config.yaml
vocab_size: 2048
bias: "none"
init_std_qkv: 0.0236
optimizer: "cautious_adamw"
doc_mask: true
train_tokens: 449900000
MLP neurons of a small language model. Each row is named by its layer, matrix (up: input weights) and neuron, and shows model dimensions 80-143. Each number is 128 + 24 x the weight over its row's rms, rounded and kept within 0 to 255.
After each neuron's rows, "fires after" lists the tokens most often just before its 100 highest values on Wikipedia text that the model never trained on.

L9.up951 [120 186 149 156 110 137 152 143 143  94 123 111 112 170 109 129 155 123 146 118 124 104 126 103 121 118 134 138 150  95 144 148 153 132  57 171 104 151 170 102 111 188 117 178 123 108 125 173 129 142 160 151 128 119 141  79 109 126 133 106  86 148 114 125]
fires after: " D", " t", " T", " d", "enn"

L10.up102 [135 124 144  75 137 157 118 144 135 149 175 133  85 132 147 144 103 129 117 113 175 136 151 113 144 141 132 124  99 107 134 139 114 103 116 144 178 173 130 110 118 119 122  92 146 107 141 155 138 154 121 163 168 205  80 135 164 135 116 121 139 105 126 150]
fires after: " f", " N", " n", " p", " app"

L9.up982 [ 86 119 103 131 161 151 160 111 138 145 145 164 142 199 116 102 120 103 174 159 128 140 115 100 110 137 150 118 164 113 106 158 106 115 138 136 153 119 122 122 137 150 112  93 150 132  83  90 139 137 171 177  80 150 140 114  81 135 148  88 152 112 182 113]
fires after: " m", "m", " s", " t", "em"

L8.up4 [114 127  96 119 152 144 140 161 122 164 116 105 133 167 122 130  95 138 119 149 155 120 129 123  92 161 165 111 118 103 117 142 149 126 104  98 136 108 126 162 104 135 106 141 100 111 111 112 103 166 120  98  95 155 126  62 114 171 112 118 131 119 145 122]
fires after: "o", ".", "re", "y", "he"

L9.up578 [136  92 127 134 129 133 143 134 126 124 107 113 142 131 111 122  94  99 141 136 148 138 131  87 108 140 116 136 127 143 122 131 132 150  92  77 131 102 100 119 131 160 176  92 141 126 173 155 146 130 145 170 146 136 147  95  94 136  86 121 138  86 146 186]
fires after: " F", " w", " W", " sp", " f"

L6.up624 [112  92 120 152 126 133 148 126 113 158 105  99 136 131 146 130  94 120 132 113 155  92 113 133 134 132 165 153 106 133 162 135 128 175 102 114 154 115  92 142 118 135 117 119 127 181 158 122 143 122 163 159 120 166 106 120 118 146 107  96 113 106 115 181]
fires after: " F", " sp", "F", " f"

L9.up80 [138  86 131 113 191 163 152 110 165 110 116 128 130 165  64 145 143 140 149 123 132 133 117 102 138 146 108 132 117 101 159 145 153 113 130 121 163  84  91 103  85 133 119 127 179  96 110 140 137 148 135 127 110 152 117 146  93 135 108 106 137 125 150  90]
fires after: " t", " ty", " ft", " T", " dis"

L6.up858 [138 132 150 140 119 135 134 126 153 118 105 107 142 142 178 105 122 116 134 142 133 128 168 122 104 145 106 123 103  94  87 127 115 138 132 134 137 152 148  81  84 156 118  96 115 123 127 127 113 169  75 199 108 131 155 122 120  98 118  99 105  76 113 115]
fires after: " ", "M", " M", " a", "A", " A"

L8.up424 [134 160 154 120  90 187 123 139 145 114 143 133 150 143 138 146  99 138 144 140 100 126 142 118 153 140 143 139 100 120 155 126 175 126  94 149 150 110 126 128 112 160 133 131 147 106  93  98 123 147 182 128 113 153 140 122 126 174 132 100 126 162 150 130]
fires after: " t", " T", "-y", "t"

L8.up1142 [144 100 157 132 126 150 121  59 107  93 135 139 112 107 162 112 133 109 122 172 143 117 135  97 143 150 117 130 121 134 157 173 129 128 116 141 112 151 139 152 132 140 130 116 134 156 139 119 141 138 147 117 130 141 114 135 164 114 126 149 118 147 118 167]
fires after: " to", " by", " prom", "arl", " from"

L4.up1081 [107 132 138 133 141 176 157 140 157 134 158  99 148 166 173  76 108 116  97 141  88 117 147 121  87 167 140 125 116  89 136 169 120 118 137 109 137 126 145 117 124 161 159 133 121 148 111 118 129 165 157 152 104 135 124 104 144 155 114 120 163 114  87 124]
fires after: " |", ";"

L6.up528 [ 93 112 116 158 176 162 131 118 133 162 160  98 143 137 121 105 124  80 160 127 123 107 166  99 111 125 130 120 134 126 154 121 138 155 127  99 147 142 154 116 102 149 102 133 102 156 131 128 149 130  77 130 128 122 120 124 107 127 141  56 113 149 155 141]
fires after: "o", "u", "i", " Ro", "a", "us"

L8.up953 [ 81 125 123 174 166 155 155 138 177 105 158  89 132 175  87 121 137 126 135 100 116 105 123 106 111 159 145 120 130 135 127 143 124 150 160 132  95 144 129 152  50 130 125 141 141 141 110 138 152 175 121 126 123 138 155 110 150 115 132  87 115 148 101  92]
fires after: "s", "et", " sc", "ts", " Sc", " T"

L9.up883 [101 110 142 110 150 173 119 112 100 159 131 166 139 130 102 131 140  93 163 119 149 116 113 121 116 147 118  94 137 125  87 144 148 147 140 134 129 130 122  96 118 186 160 139 152  96 116 155 116 127 119 155  96 198 124  80  97 131 114  97  65 112 151 116]
fires after: " w", " m", "w", "W", " s"

L9.up215 [123 119 120 131 102 192 137 143 152 118 114 128  85 106 148 115 115 154  99 125 159 119 131 100 133 119 114 114 134  84 168 144 122 114 123 100 185 131  94 134 136 170 161 120 178 109 145 168 160 121  92 123 101 138 128 137 175 134 143 111 132  94  96 108]
fires after: " |", "°", "″", " I", ";", "."

L8.up1016 [122 112  88 126 144 141 100 113 151 122 131  92 137 144 143  80 113 136 120 100 140 127 172 154 120 118 124 102 123 125 102  95 163 126 116 137 145 129 109  88 104 130 108 136 127 131 147 126 131 164 111 151  95 124 120 102 141 151 127 128 123  75 118 151]
fires after: "A", " m", " M", " A", " ", " a"

L6.up1025 [ 91 110 121 163 137 132 139 119 140 140  64 102 104 150 129 137 113 122 136 158 140 125 145 115 136 125 141 101 132  98  94 114 125 146 110 108 185 119 139 169 145 127 111 102 111 109 110 100 121 113 138 115  98 161 132 105 124 142  83  81 129 125 153 134]
fires after: "o", " se", "e", ".", "re"

L9.up647 [107 126 102 130 110 100 177 106 128 148 143 130 142 118 129 123 114 120 159 102 171 117 164 103  89 136 191 131 159  97 136 147 116 139 127 124 150 176 136  96 140  83 158 173 156  86 108 135  98 145  73 120 136 129 118 126 144 112 127 126 125  84 102 135]
fires after: " ", "im", " a", " com", "am", "ant"

L6.up52 [107 148  99 149 124 164 128 125 167 105 138  98 124 142 166  95  89 124  92 119 121 127 145 144 140 136 170 125 118 121 153 148 123  95 119 101 133 141 158 135 112 153 129 143  77 158 141 123 113 139 133 148 134 134 119 107 118 112 112 123 176 123 125 167]
fires after: ",", " |", " as", ".", ");", ";"

L8.up260 [ 90 157 124 133 143 162 128  85 166 162 122 111  89 209 108 122 112 102 131  98 120 111 112 117 104 156 152  68 139 106 163 119 124 114 149 112 127 120 113 143  70 120 105 106 186 148 112 117 115 157 145 124 128 165 106 108 107 144 104 129 137 101 122 159]
fires after: " sup", " Sup", "et", "s", "as", "ut"

L8.up309 [127 144 115 100 148 145 138 101 140 107 123  89 119 155 127 100  95 116 155 123 141  97 150 115 133  96 106 110  74 129 147 133 139 170 125 141 132 141  76 113 128 163 124 149 114 145 138 113 126 134 118 164 146 146 164 114 128 111 117 125 167  99 132 173]
fires after: " the", " The", " a", " C", " r", " m"

L8.up729 [114  81 129 113  71 156 125 125 106 113 146 120 106 126 102 107 115 109 147 116 142 107 163 101 126 138 149 191 102 116 155 143 124 157 110  93 139 119 101 160 119 139 134 131 157 151 127 117 107 143 132 133 136 134 104 117 157 138  96 111  96 120 101 115]
fires after: " F", "f", "ch", " Re", " f"

L9.up231 [ 97  99 116 164 139 189 112  98 126 104 124 126 152 133 156 153 158 130  97  94 142 125 131 132 101 132 157 126  65 133 140 108 151 124 124 136 149 108 145 119  83 129 120 104 168 119 127 101  92 149 116  86 100 124 137 110 158 161 126 132 110  84 133 178]
fires after: " p", " P", "A", " A", " c"

L8.up646 [ 84 121 102  48 130 166 112 158 154 129 106 118 106 146 156 141 138 129 145 103 163 126 148 102 120  98 101  87 150  95 101 146 136 115 126 128 166 175 132  97 151 118 168 167 127  50 170 179 108 150 123 169  93 145 136 106 138 116 123  90 120  60 113 142]
fires after: "A", " a", " The", " A"

L8.up75 [139 136 133 147 117 152 142 128 138 133 126 103 123 144 159 102 149 152 140 140 153 103 121  96 122 148 117 108 122 122 106 135 134 143 141 107 135 170  97 101 145 133 145 112 130 109 107 127 133 135 123 196 139 121 177 115 128 101 117  63 105 105 116  81]
fires after: " f", " n", " N", " c", " ", " F"

L8.up508 [127 116  90  95 133 119 136 119 133 109 128 118 104 135 147 148 117 175 110 126 158 100 137 128 149 143 101 135 115  83  83 126 109 122 137 151 133 185  83 151 124 159 111  80 131 131 156 167 137 147 145 139 113 155 118 110 164  89 123 135 105 106 134 140]
fires after: " f", " c", " inst", " d", " for", "=="

L8.up485 [119 120 138  70 117 131 181  67 165 176 175 140 138 137 145 152 134 116 148 148 122  75 129 117  77 151 128 135 152 133 117 166 148 142 141 115 155 145 114  99 123 127 140 140 147 120 125 160 125 127 105 136 112 100 143 116 124 101 136 119 105 109 144 137]
fires after: " ", "–", "in", " com", " pr"

L6.up75 [115 148 129 115 132 143 152 116 124 136  97  94 118 127 126  88 120 144  78  99  96 135 129 119 142 150 175 159 141 106 138 132 146 138 124  96 191 146 131 141 130 163 149  95 144 133 144 167 134 138 139 137 108 144  83 138 181 119 124 117 144  98 147 109]
fires after: " ", ";", "-", "."

L8.up328 [115 158 160 151 127 134 149 122 118 104 131 174 117  90 157 126 185 129 168 138 127 108 148 104 133 181 135 146 120 157  93 117  99 129 110 139 189 139 102 133  86 137 148  82 105 154 163 118 102 123 126 118  93 121 156 110 110 128 138 112 160 121 106 141]
fires after: " M", " m", "M", " f", " the", " a"

L9.up690 [139 157 143 149 171 174 153 144 115 106 147 155 118 111 140  91 166 132 171 111 120 140 149 102  84 172 157 134  97 130 109 106  97 141 137 137 183 107 127 133  93 164 132 132 146 153 174 154 135 146 126 177 117 108 155 114  92 103 114 120 148  88 136 131]
fires after: " M", " m", " p", " sp", " v", "H"

L8.up972 [114 123 133 108 107 142 183 106 128 105 150 133 186 121 124 104 159 111 157 143 164 153 155 118 116 162 115 161 117 106 101 139 113 171  77 124 105  93  89 120 124 147 169 111 163 119 142 116 117 106 151 156  96 138 167 106 114 117 105  89 132 123 109 146]
fires after: " W", " w", "w", " l", "W"

L8.up482 [114 150 124 129 127 170 138 132 128 114 149 113 117 144 126 121 114 106 120 155 156 141 103 151 119 126 123 108  59  78  83 138 148 105 130 131 133 143 115 128 118 155 139  93 144 109 126 158 135 120 168 124 123 194  95 109 134 111 122 135 110  75 130 113]
fires after: " f", " n", " d", " N", " D", " sup"

L8.up59 [138 126 164 100 118 160 159  74 134 131 149  94 168  89 155 107 124 103 127 130 120 118 157 104 106 162 108 139 133 114 150 131 108 168 116 115 104 125 100 109 161 156 130 134 159 164 117 126 103 128 132 122 134 152 140 125 104 131 130  88 109 116 170 110]
fires after: " w", " W", " out", "W", ",", "w"

L9.up17 [ 64  75 109 141 151 124 102  82 116 159 119 162 130 137 142 149 113 105 174 146  89 126 145 138 132 153 127 132 111 124  89 149 140 147 117 102 132 176 144 104 133 144 103 125  81 153 115 136 110 148  93 108 141 146 107 118 136 109 142 113 140  97 145 145]
fires after: "il", "u", "ol", " de", "us", "un"

L9.up940 [116 166  95 101 130 141 170  82 154 127 128 156  85 175  89 110 151  92 101  94 147 128  97 101 122 142 106 150 156 126 135 146 112 120 135 142 192 123 122 124 110 135 142 115 157 127 123  95 157 127 107 113 133 179 102 109 139 121 108 105 140 100 162 107]
fires after: " in", " t", "m", " Cent", " the", " T"

L6.up812 [119 133 105 124 108 112 160 121 154 105 161 117 127 141 140  99  90 157 150 118 140 122 184 120  86 172 141 113 110 115  82 113 114 147 126 172 137 165 130  98 137 122 111 156 118 127 155 109 103 153 127 154 107 167 125 124 149 117 143 122 109  96  96 132]
fires after: " l", " m", " M", " ind", " The", " inc"

L8.up666 [108 125  90 147 151 112 142 105 127 134  90 109 128 141 143 128 124 157 179 171 137 121 126 104 146 118 147  79 101 145 143 123 131 131 141 117 121 153 113 116  89 117 109  94 122 148 136 136 141 127 126 162 131 146 108 111 151 108 132  89 118 135 115 101]
fires after: " ", "iv", "19"

L8.up876 [118 130 134 130 168 149 106 143 137 123 125 116  96 182 132 111 109 103 161 197 124 136 113 120 138 116 141  82 103 126 136 146 120 119 120  99 124 124 139 150 104 151 149 132 111 124 130 104 148 118 148 133 111 200  70 109 118 164  68 130  87 133 141  88]
fires after: "ra", "ri", "o", "ro", "ore", "re"